config = dict(
    num_hidden_layers=8,
    hidden_size=512,
    num_attention_heads=8,
    num_key_value_heads=8,
    head_dim=64,
    intermediate_size=1024,
    vocab_size=16384,
    hidden_act='swiglu',
    norm='rmsnorm',
    norm_place='out',
    norm_eps=1e-05,
    positions='rope',
    rope_theta=24800.0,
    rope_fraction=1.0,
    qk_norm=True,
    attn_scale=0.125,
    bias='none',
    tie_word_embeddings=True,
    parallel_block=False,
    init='trunc',
    init_std_qkv=0.0177,
    init_std_o=0.00443,
    init_std_up=0.0177,
    init_std_down=0.00314,
    optimizer='muon_variant',
    learning_rate=0.0153,
    lr_mult_o=1.5,
    lr_mult_down=3.0,
    beta1=0.95,
    lr_head=0.00453,
    warmup_steps=0,
    schedule='cos',
    final_lr_fraction=0.0,
    batch_tokens=[131072, 262144],
    max_seq_len=2048,
    doc_mask=True,
    train_tokens=1693000000,
    max_steps=8784,
    dataset='wikipedia_en',
)
MLP neurons of a small language model. Each row is named by its layer, matrix (gate and up: input weights) and neuron, and shows model dimensions 16-111. Each number is 50 + 10 x the weight over its row's rms, rounded and kept within 0 to 99. A neuron's up and down rows have the sign that makes its largest values positive.
After each neuron's rows, "fires in" lists the words (lower case) most often at its 100 highest values on Wikipedia text that the model never trained on; "fires on" lists the tokens most often at its 100 highest values on Wikipedia text that the model never trained on.

L5.gate137:56 49 52 56 44 42 63 62 60 47 61 63 39 51 44 50 44 42 66 37 53 57 59 32 48 70 58 37 52 51 53 49 29 71 55 39 49 55 45 49 47 52 39 52 39 58 44 36 63 35 31 50 48 44 55 24 38 61 64 60 45 19 48 69 55 58 62 51 50 54 59 44 62 48 58 61 47 56 63 30 41 47 51 58 57 65 38 50 45 59 60 65 45 47 39 48
L5.up137:22 56 38 52 54 52 74 51 46 70 47 62 55 51 31 46 42 56 60 36 59 58 41 42 32 52 58 57 50 51 48 54 54 40 56 41 50 30 45 53 41 36 56 69 37 42 75 51 46 34 46 50 41 49 60 49 36 52 41 60 39 39 37 43 44 45 66 47 30 68 56 42 79 57 39 37 55 18 37 49 61 48 24 46 51 49 35 32 67 38 44 49 60 52 57 60
fires in: "in", "and", "of", "the", "boxing", "s"
fires on: " in", " and", " of", " the", " Box"

L5.gate4:24 37 57 59 52 40 70 35 48 28 62 52 61 45 42 36 46 56 49 37 49 51 52 36 55 22 62 43 46 40 52 50 41 65 49 42 57 43 41 63 45 53 52 43 43 65 64 61 52 55 34 46 58 52 56 57 55 57 48 44 42 61 51 51 46 55 64 51 55 42 41 37 63 39 38 30 42 32 53 49 68 36 52 41 42 46 38 48 56 51 48 54 56 28 49 49
L5.up4:43 49 67 54 56 47 38 55 43 56 54 57 49 56 24 40 59 37 47 55 35 47 51 38 43 53 49 62 53 52 43 36 47 55 61 35 69 44 50 45 50 41 39 54 48 45 57 48 63 50 52 56 43 56 38 58 51 56 53 53 57 51 53 48 51 40 38 38 64 54 37 58 43 44 57 54 49 47 52 47 64 56 55 52 74 28 48 44 60 71 62 56 52 46 46 47
fires in: "the", "gene", "genomes", "genes"
fires on: " the", " gen", " gene", " Gen"

L5.gate163:64 41 54 41 41 50 53 52 51 47 71 61 52 57 46 54 55 39 56 48 51 50 41 34 42 47 69 63 42 60 38 68 65 56 70 55 59 33 48 40 60 46 48 55 43 22 66 38 45 50 42 41 55 45 43 49 52 55 42 41 54 48 55 47 45 69 61 66 53 69 60 45 32 37 44 60 50 52 54 50 60 40 51 60 35 38 57 49 41 54 59 44 31 52 43 62
L5.up163:49 38 31 30 38 42 46 68 47 44 47 54 56 49 61 54 58 31 56 62 45 44 51 51 39 47 53 54 42 70 54 46 56 62 39 63 41 31 34 47 48 40 54 57 44 45 54 46 41 58 62 46 49 50 31 59 50 47 47 59 47 62 55 58 47 50 40 51 44 49 53 37 48 31 48 67 50 41 46 57 49 55 48 34 46 36 45 45 49 63 46 44 49 44 54 43
fires in: "the", "radio", "on", "television", "tv"
fires on: " the", " radio", " The", " on", " television", " TV"

L5.gate564:57 47 43 63 49 56 50 42 55 52 55 49 51 59 40 44 50 61 51 66 63 44 58 64 25 61 46 55 68 68 36 52 62 43 67 23 44 59 59 57 45 31 38 45 52 44 42 33 50 45 49 44 37 56 49 44 51 65 65 51 60 39 55 53 53 52 58 60 48 24 48 49 33 61 64 57 32 56 56 41 53 52 49 45 46 53 42 52 54 40 34 56 42 42 45 43
L5.up564:34 55 50 47 49 54 43 53 60 32 58 38 51 42 54 54 58 43 60 67 64 36 35 51 60 41 46 48 54 50 45 50 44 62 52 60 45 42 64 40 44 43 53 33 49 54 62 45 50 46 62 63 57 38 42 57 46 54 45 49 60 64 49 65 40 71 52 37 47 52 49 51 60 48 63 39 38 60 51 46 42 30 37 53 51 38 68 62 54 49 31 33 45 58 61 49
fires in: "the", "and", "all", "both"
fires on: " The", " the", " and", " all"

L5.gate561:71 46 61 35 57 45 62 37 43 57 45 47 56 56 62 57 44 50 42 53 52 56 50 61 43 55 59 45 52 43 56 31 62 61 41 61 45 48 56 43 46 57 39 38 34 45 56 58 48 58 63 49 40 62 38 48 46 40 42 51 36 62 53 46 60 45 54 61 51 40 49 47 53 41 49 30 34 23 67 46 36 50 29 30 47 37 39 57 41 50 36 66 55 54 43 46
L5.up561:63 52 61 50 60 47 41 52 40 47 51 34 60 49 62 46 37 38 56 42 64 49 59 64 40 63 53 39 51 60 42 30 60 49 56 51 68 49 52 64 31 51 65 52 30 56 65 55 42 43 58 55 51 39 49 35 57 43 39 49 51 55 41 32 56 61 67 39 44 48 60 42 57 52 47 56 41 29 44 46 61 38 61 63 45 44 54 56 31 38 56 54 55 44 41 58
fires in: "s", "the", "his", "a", "for"
fires on: " the", "'s", " his", " a", " for"

L5.gate796:55 52 55 40 57 60 55 58 71 46 50 47 44 53 60 52 52 45 48 51 56 40 38 60 69 51 25 43 50 58 57 43 34 52 37 57 59 36 48 64 59 43 58 48 42 42 40 59 49 42 42 37 43 36 49 61 52 52 60 47 49 42 64 55 40 48 50 56 53 56 38 44 43 26 26 42 50 51 63 56 51 58 38 59 60 52 63 64 52 51 45 57 45 42 34 44
L5.up796:46 49 21 47 51 65 37 48 53 65 35 68 50 43 47 41 47 56 38 44 48 53 54 64 65 49 63 33 59 37 45 47 42 54 50 59 45 63 52 56 37 57 45 44 54 56 51 57 54 53 54 46 55 45 48 46 54 40 66 52 44 45 39 44 46 50 58 56 51 62 33 58 73 49 51 65 63 47 44 43 59 43 56 39 54 46 60 45 69 60 53 66 50 63 38 56
fires in: "on"
fires on: " on", "On", " On"

L5.gate131:56 43 47 53 43 61 38 54 62 52 51 44 68 44 49 29 46 66 57 56 35 47 36 48 51 44 59 56 47 53 45 53 72 71 53 45 48 61 49 45 59 35 55 65 52 55 41 42 48 55 53 61 32 53 53 64 51 53 45 42 63 62 58 42 43 63 58 51 47 55 48 50 39 36 59 67 55 59 59 55 58 50 58 46 46 61 58 49 54 47 42 58 57 49 67 50
L5.up131:35 40 49 60 31 66 51 51 36 56 39 53 55 59 37 40 40 50 43 45 73 43 62 40 43 47 53 48 66 31 56 64 39 39 47 57 51 51 54 41 45 52 34 64 59 64 58 67 32 61 58 52 37 51 73 39 47 45 53 45 63 68 48 46 53 60 50 46 55 55 48 43 59 23 58 50 65 59 42 52 42 68 37 49 47 37 50 70 53 43 45 60 54 46 26 52
fires in: "the", "to", "from", "of", "in", "into"
fires on: " the", " to", " from", " of", " in", " into"

L5.gate0:52 26 59 47 23 54 63 63 59 48 41 53 48 48 55 49 59 48 49 53 60 57 48 51 47 34 45 63 49 41 53 73 60 36 46 49 54 50 67 49 43 57 31 71 44 28 51 55 47 52 32 57 55 59 43 48 47 30 37 49 59 49 39 52 49 52 47 43 62 53 57 49 64 37 60 29 60 53 45 41 52 55 49 64 46 42 49 48 34 54 38 48 53 38 42 57
L5.up0:48 57 46 70 53 47 51 47 49 45 65 52 31 29 48 41 36 51 44 62 57 46 60 53 45 44 52 46 60 68 52 41 31 58 38 59 47 43 42 48 52 57 49 71 52 38 52 49 66 43 50 55 57 61 53 37 42 54 78 48 45 39 52 63 61 59 44 48 52 49 47 32 42 62 39 37 37 49 47 59 39 53 44 46 45 44 50 53 53 52 52 51 55 42 65 52
fires in: "in", "of", "from", "basins"
fires on: " in", " of", " from", "B"

L5.gate108:37 52 42 41 34 49 55 52 59 61 46 60 60 43 62 42 36 58 52 47 57 41 39 74 54 41 46 59 33 44 43 26 57 46 55 53 46 49 45 56 48 50 39 43 33 49 44 58 36 68 53 53 51 45 47 48 55 53 49 37 52 54 52 66 46 48 45 39 48 57 38 40 45 65 38 56 51 42 55 41 30 48 47 44 54 56 44 54 49 33 45 70 47 57 54 45
L5.up108:55 37 59 46 37 45 60 59 62 38 60 61 49 51 56 52 55 52 45 39 56 52 54 25 57 43 62 43 39 64 61 56 66 61 69 51 73 53 36 57 35 49 55 64 53 29 50 34 64 37 61 32 51 56 56 48 69 60 55 75 51 47 59 48 52 50 52 33 62 33 49 47 38 63 52 36 51 69 52 39 41 49 30 43 60 46 50 57 47 36 49 68 50 40 47 49
fires in: "of", "in", "de", "across", "around"
fires on: " of", " in", " de", " across", " around"

L5.gate960:43 73 53 55 46 54 52 48 50 63 41 47 48 48 37 32 54 45 43 47 56 42 41 64 37 67 48 39 56 36 45 50 29 67 45 58 53 57 69 49 43 50 53 56 46 61 27 59 43 36 48 38 53 48 54 58 49 39 35 63 15 50 63 46 47 51 50 47 66 64 43 40 52 53 65 49 50 61 52 42 57 41 59 55 55 41 33 66 30 53 44 48 37 56 46 61
L5.up960:53 51 42 56 37 49 60 39 62 34 35 49 39 60 64 47 48 52 41 45 41 28 58 58 51 47 52 38 50 41 53 48 42 42 25 66 59 59 36 35 55 52 50 32 37 71 64 45 36 49 36 47 47 51 51 56 30 40 62 53 40 43 48 39 54 59 45 54 70 39 50 54 46 44 37 40 31 36 59 56 61 68 63 58 43 37 61 45 49 57 59 68 58 43 38 51
fires in: "the", "awarded", "graduated"
fires on: " the", " awarded", " graduated"

L5.gate200:57 47 46 56 67 44 79 44 42 57 57 52 48 43 41 51 68 49 59 47 47 62 36 47 51 40 47 48 45 54 58 31 40 42 42 58 51 35 58 46 60 40 58 46 52 55 49 42 42 48 60 34 76 60 59 65 35 53 54 55 48 60 30 27 47 65 61 53 53 58 44 54 53 32 62 61 67 63 71 23 65 40 51 46 49 63 34 48 42 42 37 59 45 51 54 51
L5.up200:65 55 45 35 66 52 51 59 46 55 60 47 68 57 67 57 29 57 69 37 46 56 61 68 48 48 49 26 58 59 53 39 47 50 21 50 42 57 46 48 50 55 35 38 35 53 52 35 36 62 40 35 40 57 38 41 55 52 57 50 48 47 38 46 69 72 51 42 48 46 42 77 41 50 47 47 62 37 50 46 65 39 36 59 42 58 45 49 49 38 44 37 59 47 70 58
fires in: "the"
fires on: " the", " bad"

L5.gate766:49 47 48 58 56 46 45 60 58 46 45 45 44 36 59 36 44 58 65 53 47 42 56 32 51 31 60 51 48 65 45 53 47 51 55 47 57 48 42 41 59 34 53 54 39 35 60 43 44 55 48 44 74 57 46 40 61 77 44 57 49 51 67 45 51 62 63 46 60 36 46 50 49 55 60 23 39 46 61 47 43 47 54 56 60 48 64 48 46 66 47 35 51 50 32 43
L5.up766:48 54 42 64 42 40 62 39 63 55 44 60 54 60 61 20 44 25 58 45 52 59 42 36 58 52 53 48 28 52 51 53 53 55 48 56 39 46 45 46 51 51 58 63 65 45 47 52 50 54 48 48 41 39 47 59 54 43 49 36 49 72 65 57 43 40 47 49 51 52 54 34 66 62 54 75 57 67 57 55 56 41 47 48 46 27 29 65 41 41 42 53 20 39 46 56
fires in: "the"
fires on: " the", " The"

L5.gate541:49 58 39 69 69 52 46 48 57 53 58 62 36 47 65 60 60 40 47 49 55 56 57 57 46 45 46 48 36 49 54 36 23 49 60 39 49 54 48 54 41 65 64 65 36 47 50 38 44 50 46 72 65 70 31 45 43 36 64 71 53 55 46 38 53 59 44 38 42 35 61 43 65 42 59 46 55 55 55 35 34 54 58 55 42 43 52 59 38 45 64 49 59 67 33 44
L5.up541:58 29 54 54 56 57 57 62 49 64 40 36 52 49 42 48 60 43 66 50 61 30 41 57 42 46 63 41 49 58 37 47 48 55 54 69 70 49 55 58 48 62 48 53 46 55 58 57 56 58 58 56 45 37 58 33 38 51 46 46 52 41 50 58 53 51 42 43 35 50 53 49 52 48 52 48 46 48 36 56 45 39 43 65 45 57 55 57 58 33 47 62 57 33 64 50
fires in: "a"
fires on: " a"

L5.gate358:65 55 49 41 52 55 59 42 53 52 49 59 45 45 43 34 71 41 62 47 47 31 60 64 57 44 19 40 58 60 35 61 46 68 58 51 54 36 38 38 47 54 52 37 44 58 57 38 56 60 50 54 58 68 45 50 54 36 58 61 38 37 75 22 68 47 67 39 50 44 54 52 47 60 63 38 39 43 55 43 44 40 62 71 62 46 36 50 59 48 57 43 47 55 44 39
L5.up358:52 63 52 63 43 54 43 47 63 65 63 40 49 57 70 43 59 67 41 32 53 59 53 55 43 56 51 48 64 48 46 40 56 51 46 40 62 50 53 36 56 43 48 46 46 68 48 36 47 54 45 44 56 58 59 59 56 58 29 52 61 68 61 48 42 53 59 57 47 52 66 52 53 43 45 69 45 72 50 35 38 44 63 46 54 43 34 41 48 57 52 49 62 54 51 53
fires in: "his", "s", "her", "the"
fires on: " his", "'s", " her", " the"

L5.gate588:48 57 52 53 39 46 64 68 58 48 59 46 38 49 55 54 38 45 65 50 46 50 37 49 29 60 42 66 46 37 59 37 27 41 59 43 34 59 43 44 55 56 38 63 35 43 50 42 51 54 52 45 32 44 46 43 34 37 54 59 34 54 49 62 50 50 52 62 60 48 38 44 60 30 50 54 57 70 25 50 67 50 40 43 39 47 47 44 67 51 63 60 62 80 47 48
L5.up588:41 38 44 63 37 55 69 54 49 45 39 55 45 48 55 42 41 42 45 44 50 50 57 52 53 52 68 42 53 46 61 43 30 60 29 40 49 61 33 43 39 58 58 61 40 40 27 57 55 47 50 49 35 48 44 53 57 68 68 36 37 48 44 47 67 48 53 42 40 39 48 42 53 42 44 36 48 39 39 44 46 49 35 54 44 66 59 47 56 43 41 57 62 60 53 49
fires in: "to", "of", "the"
fires on: " to", " of"

L5.gate551:53 26 63 38 61 35 44 34 45 62 57 60 52 52 61 43 36 61 43 68 69 66 56 60 38 55 32 40 48 52 61 51 66 63 65 56 34 44 50 42 56 39 53 45 66 40 38 52 60 45 57 47 37 31 63 60 33 52 45 44 49 38 51 54 57 38 69 64 67 49 45 60 39 32 57 41 62 59 42 49 50 40 47 46 54 51 57 65 46 71 61 52 49 52 48 73
L5.up551:39 48 34 40 47 49 54 45 46 26 43 59 47 40 51 42 36 59 42 43 51 52 35 34 41 49 48 42 58 29 34 62 45 33 49 62 69 59 44 39 54 50 30 59 59 46 36 71 49 57 60 34 60 64 37 63 76 40 59 59 58 61 56 49 55 56 49 43 44 61 57 44 51 54 51 60 55 83 45 50 61 36 58 61 49 42 36 40 51 39 47 50 47 31 64 57
fires in: "in", "on", "after", "from"
fires on: " In", " On", " in", " on", "On", " from"

L5.gate674:44 49 57 66 45 55 66 61 42 35 35 35 55 59 42 48 44 48 53 37 38 73 35 45 44 42 51 48 57 62 52 51 56 44 56 50 62 48 51 56 48 61 56 52 69 51 40 69 62 64 46 50 53 70 49 56 58 60 59 52 63 55 34 72 52 42 46 43 50 36 49 47 65 58 56 55 47 43 40 49 54 53 51 48 50 57 25 51 71 52 59 55 52 48 34 67
L5.up674:47 40 38 60 51 37 72 40 50 48 66 61 38 38 45 53 51 51 46 43 53 54 42 49 56 52 45 58 50 53 41 48 57 56 50 51 67 50 34 41 60 44 63 76 71 55 27 56 40 62 50 83 57 72 64 54 60 49 45 45 40 60 42 54 58 36 45 53 36 41 48 58 64 36 39 51 64 50 46 54 50 53 41 34 56 55 42 33 57 39 43 41 49 48 51 52
fires in: "on", "in"
fires on: " in", " on", " On", " at"

L5.gate383:61 46 55 55 38 37 56 52 58 67 60 47 28 26 42 53 43 49 44 72 49 44 48 67 52 29 37 57 46 46 48 58 55 45 64 42 64 60 44 41 45 57 49 69 46 67 45 51 48 56 55 37 53 43 43 62 36 56 49 36 42 58 49 44 52 42 57 59 61 51 49 36 36 48 38 58 58 44 47 37 68 39 49 65 64 40 47 39 59 42 64 77 53 69 45 58
L5.up383:38 62 53 46 19 64 62 54 50 45 45 44 51 38 54 63 36 42 57 51 59 34 38 32 53 52 42 50 38 55 40 61 51 66 48 55 31 43 58 23 35 41 40 54 50 40 42 48 50 47 48 46 62 65 31 59 41 49 41 57 49 55 46 56 69 53 55 49 57 53 36 46 71 58 63 33 53 51 38 35 57 51 32 48 44 50 47 48 58 50 46 53 44 44 41 54
fires in: "of", "in", "from", "for", "by", "to"
fires on: " of", " in", " from", " for", " by", " to"

L5.gate948:55 61 57 60 56 39 43 57 58 53 49 52 48 29 55 48 58 47 62 42 54 51 52 43 55 45 62 35 41 40 45 51 40 53 40 44 59 60 48 57 33 55 59 75 61 64 27 33 38 26 46 64 37 47 57 50 63 59 49 61 46 37 54 52 61 46 56 43 67 52 63 58 52 71 57 49 68 45 64 41 53 54 41 56 54 57 44 51 36 38 69 46 40 56 37 50
L5.up948:40 60 63 37 57 21 36 55 62 59 40 32 33 51 67 44 46 61 70 46 48 40 44 46 47 55 57 53 49 65 46 42 48 62 51 58 44 56 63 61 58 39 54 52 52 58 48 54 48 46 38 45 59 64 58 34 48 44 53 62 37 55 60 44 67 60 43 48 54 60 55 49 45 30 51 48 55 43 59 61 59 43 37 57 38 72 52 46 56 50 58 39 52 69 48 58
fires in: "a", "to", "run", "voting", "an"
fires on: " a", " to", " run", " voting", " an"

L5.gate167:53 37 34 64 38 49 47 39 49 55 42 52 69 44 36 40 62 64 51 44 50 37 61 35 42 59 49 51 36 52 41 47 63 31 55 56 49 45 49 63 48 55 42 50 45 52 46 47 55 42 43 45 64 77 50 45 50 57 47 47 27 48 57 34 63 37 46 55 46 26 51 46 36 40 56 44 50 27 80 46 49 54 50 45 59 47 53 51 22 54 57 61 65 56 36 58
L5.up167:67 49 56 49 45 47 45 38 50 47 60 62 70 47 45 41 60 54 33 58 40 52 66 63 67 49 43 48 49 49 65 59 49 68 58 46 47 68 54 44 53 41 43 53 46 47 61 41 49 45 52 30 42 64 60 66 46 52 59 62 52 52 55 60 40 42 49 62 64 43 45 58 49 44 48 53 50 61 48 54 36 67 37 32 54 51 40 45 62 42 45 24 44 51 43 41
fires in: "the", "its", "s"
fires on: " the", " its", "'s"

L5.gate865:51 46 45 50 60 52 48 44 44 49 51 50 63 65 49 35 50 61 48 47 49 57 35 44 66 49 54 60 46 52 39 44 55 53 42 31 65 59 44 33 36 41 43 56 64 49 54 58 57 69 74 54 62 61 37 51 44 33 51 43 66 47 65 53 49 53 50 58 34 58 52 37 44 20 62 37 52 58 62 43 56 46 44 53 45 64 42 54 55 44 62 55 44 54 47 27
L5.up865:41 47 29 59 46 42 51 66 40 46 47 47 39 30 41 50 50 47 40 46 43 52 41 59 63 50 47 48 62 51 42 40 59 54 26 55 40 59 46 55 49 59 64 54 66 46 58 50 54 45 60 59 55 54 53 52 31 32 85 55 65 45 49 49 60 52 51 46 60 43 44 52 54 44 47 48 58 54 61 40 51 34 38 46 38 61 47 46 59 53 47 47 57 32 30 55
fires in: "in", "de"
fires on: " in", " de"

L5.gate284:32 56 49 59 56 58 71 52 30 44 46 62 48 40 60 39 49 41 41 68 53 54 56 56 31 59 54 41 46 50 39 34 54 73 46 60 39 53 52 55 50 54 60 52 43 50 43 50 52 36 57 50 51 55 39 54 42 28 57 34 41 67 64 53 48 44 38 56 50 33 34 60 49 40 55 27 53 70 60 58 33 47 44 57 46 57 54 56 42 45 26 49 62 57 55 51
L5.up284:49 56 46 58 61 67 60 59 54 49 64 39 56 24 53 38 50 49 57 44 47 30 50 51 48 51 33 65 50 50 44 76 51 45 36 29 57 46 51 32 47 42 38 56 47 48 42 42 50 56 37 34 37 59 58 52 38 40 70 46 47 62 61 60 47 49 42 58 52 62 65 33 51 51 45 37 36 35 37 39 59 56 36 43 60 46 49 69 44 49 51 61 60 49 45 54
fires in: "in", "of", "the"
fires on: " in", " of", " the"

L5.gate545:41 41 54 47 31 44 50 41 52 45 56 46 64 51 57 38 54 54 50 41 33 34 39 63 49 51 43 54 32 59 42 29 48 64 38 41 39 47 41 37 61 43 45 51 44 61 51 51 54 53 49 56 51 49 41 34 68 58 44 46 51 55 59 51 50 37 44 61 48 39 32 44 57 49 48 39 53 64 21 54 65 62 50 45 50 43 53 55 51 65 51 49 42 46 47 60
L5.up545:47 59 55 42 46 42 56 49 47 50 64 45 49 61 73 46 41 54 48 27 44 29 47 42 67 56 66 56 52 58 70 47 39 32 50 40 47 42 45 46 50 51 34 58 53 63 57 75 61 59 62 57 40 59 57 46 59 47 43 40 46 55 38 47 57 38 38 63 67 34 36 39 69 47 49 51 61 46 45 32 48 32 19 64 48 36 41 53 58 31 36 34 37 53 48 60
fires in: "on", "to", "in"
fires on: " on", " in", " to", " at", " On"

L5.gate58:76 35 45 50 59 39 59 62 71 27 55 41 27 64 66 51 44 41 60 41 54 34 51 47 64 53 51 44 43 65 58 53 30 55 53 52 44 49 50 57 45 48 51 48 46 64 65 56 57 66 37 37 31 37 56 76 45 51 46 51 53 39 65 53 45 37 46 59 51 55 31 34 49 27 41 46 75 56 42 65 54 38 50 53 57 63 52 51 59 39 37 66 46 42 59 43
L5.up58:47 45 32 55 49 51 45 58 41 61 72 46 59 36 37 48 51 37 37 67 55 65 26 67 38 60 54 49 61 49 46 40 44 32 46 27 72 32 51 46 52 58 52 52 52 45 55 43 46 65 67 60 46 42 48 46 58 58 64 50 34 40 53 34 55 40 66 73 40 37 59 59 60 43 44 57 42 58 57 47 67 65 56 56 60 51 47 39 57 48 59 72 51 62 51 73
fires in: "on", "of", "for", "government", "in"
fires on: " on", " of", " for", " government", " in"

L5.gate936:53 66 70 50 58 52 62 51 43 40 60 48 57 58 48 42 61 40 51 34 42 35 43 48 43 46 62 66 43 57 45 43 52 46 56 36 44 52 33 53 35 48 59 58 38 48 57 24 34 43 42 57 39 41 56 62 67 47 46 64 54 55 52 51 67 67 49 48 52 44 54 67 43 50 59 47 54 38 59 63 65 48 47 45 60 57 42 37 34 48 53 37 32 68 40 41
L5.up936:62 45 23 46 54 71 47 69 54 47 67 60 58 47 54 68 54 50 33 52 65 58 62 50 64 44 67 65 51 75 43 46 36 55 55 40 52 45 48 41 52 58 29 62 46 52 43 32 58 63 56 57 43 48 51 40 45 47 36 48 56 36 47 71 45 48 51 51 31 46 53 52 43 29 41 38 51 65 46 52 54 59 59 57 40 50 40 41 51 67 45 52 48 35 70 43
fires in: "the"
fires on: " the", " The", "The"

L5.gate786:58 62 42 51 39 56 61 73 42 40 52 45 48 68 48 46 48 53 51 56 42 52 47 50 47 56 46 64 59 48 50 31 43 64 48 55 48 53 68 63 49 40 47 53 44 46 44 40 46 41 61 53 47 40 24 34 26 29 54 37 52 52 47 56 45 39 61 53 71 38 43 52 37 45 53 75 61 50 36 48 34 56 39 59 48 58 31 48 62 52 55 38 48 64 53 59
L5.up786:48 60 62 55 43 59 55 50 54 54 35 57 64 57 48 44 69 43 36 52 49 66 54 60 44 50 48 51 65 41 52 56 34 67 39 59 44 62 55 39 59 40 42 54 55 46 49 30 65 49 57 43 50 46 46 25 22 52 59 64 33 44 30 60 41 38 49 52 59 41 58 50 57 43 49 57 59 51 55 34 67 45 45 36 70 40 59 47 54 43 49 68 50 46 51 60
fires in: "the", "s", "of"
fires on: " the", "'s", " of"

L5.gate724:41 53 50 69 46 35 43 69 43 52 60 40 53 57 40 51 52 45 44 42 54 40 17 55 49 61 39 54 50 55 49 43 48 51 39 57 50 54 30 58 51 43 44 37 36 51 71 60 56 52 62 56 35 50 51 56 51 49 60 44 49 53 43 77 39 47 71 54 52 56 40 56 64 56 54 49 41 45 54 55 49 46 58 66 42 52 41 50 42 45 33 65 48 71 41 47
L5.up724:54 47 53 44 38 45 55 41 47 55 53 59 57 47 27 53 58 42 56 60 49 53 35 49 40 46 32 42 49 64 51 40 65 47 49 61 51 48 54 48 38 50 38 41 40 54 51 49 63 58 51 53 48 38 60 56 32 63 37 50 42 47 74 46 53 53 70 61 38 55 56 47 64 48 46 62 49 69 48 56 60 52 47 56 43 61 69 38 68 53 57 36 24 59 33 52
fires in: "to", "of", "route", "at", "with", "and"
fires on: " to", " of", " Route", " at", " with", " and"

L5.gate853:59 58 54 48 38 49 43 57 59 60 58 69 68 43 34 72 55 51 51 57 43 51 52 44 39 44 64 39 39 58 33 60 47 59 56 42 38 54 53 32 48 38 61 37 34 56 53 49 71 48 66 39 42 47 41 40 51 54 53 48 51 40 53 53 46 46 33 53 70 44 48 52 64 43 45 53 46 52 63 56 58 49 48 43 61 50 33 55 46 56 69 39 45 66 51 54
L5.up853:54 44 54 62 56 60 55 52 45 49 33 59 36 46 44 47 50 56 35 47 54 36 37 54 59 60 59 47 51 51 63 52 61 59 33 60 57 43 37 37 61 65 61 50 54 59 63 63 54 48 41 58 63 46 48 77 62 55 60 53 47 51 55 28 46 48 51 43 60 42 34 46 56 18 64 46 50 47 32 50 42 51 49 34 58 64 36 70 45 41 36 68 63 42 55 56
fires in: "in", "to", "at", "under", "being"
fires on: " in", " to", " under", " at", " being"

L5.gate431:45 69 40 47 43 54 41 39 49 56 65 55 56 66 52 58 49 38 29 67 45 49 61 59 53 37 48 43 50 54 44 66 56 52 29 46 34 57 57 51 57 61 43 54 59 33 50 40 42 37 57 39 50 71 36 53 45 59 30 62 61 53 55 49 65 41 53 40 49 46 43 59 40 49 79 58 43 51 47 46 57 40 57 50 46 59 45 40 48 66 41 54 43 57 38 45
L5.up431:53 56 72 48 45 49 53 37 44 53 46 31 37 53 53 50 32 43 51 50 45 53 38 40 49 56 55 36 61 56 53 48 62 53 63 75 48 65 41 53 56 64 59 41 43 51 46 47 39 49 54 39 56 35 42 62 52 66 42 45 47 69 47 45 67 52 38 65 69 49 35 58 47 30 45 34 55 47 45 57 40 39 33 61 55 46 61 48 50 44 44 67 50 48 48 54
fires in: "his", "their", "her", "its"
fires on: " his", " their", " her", " its"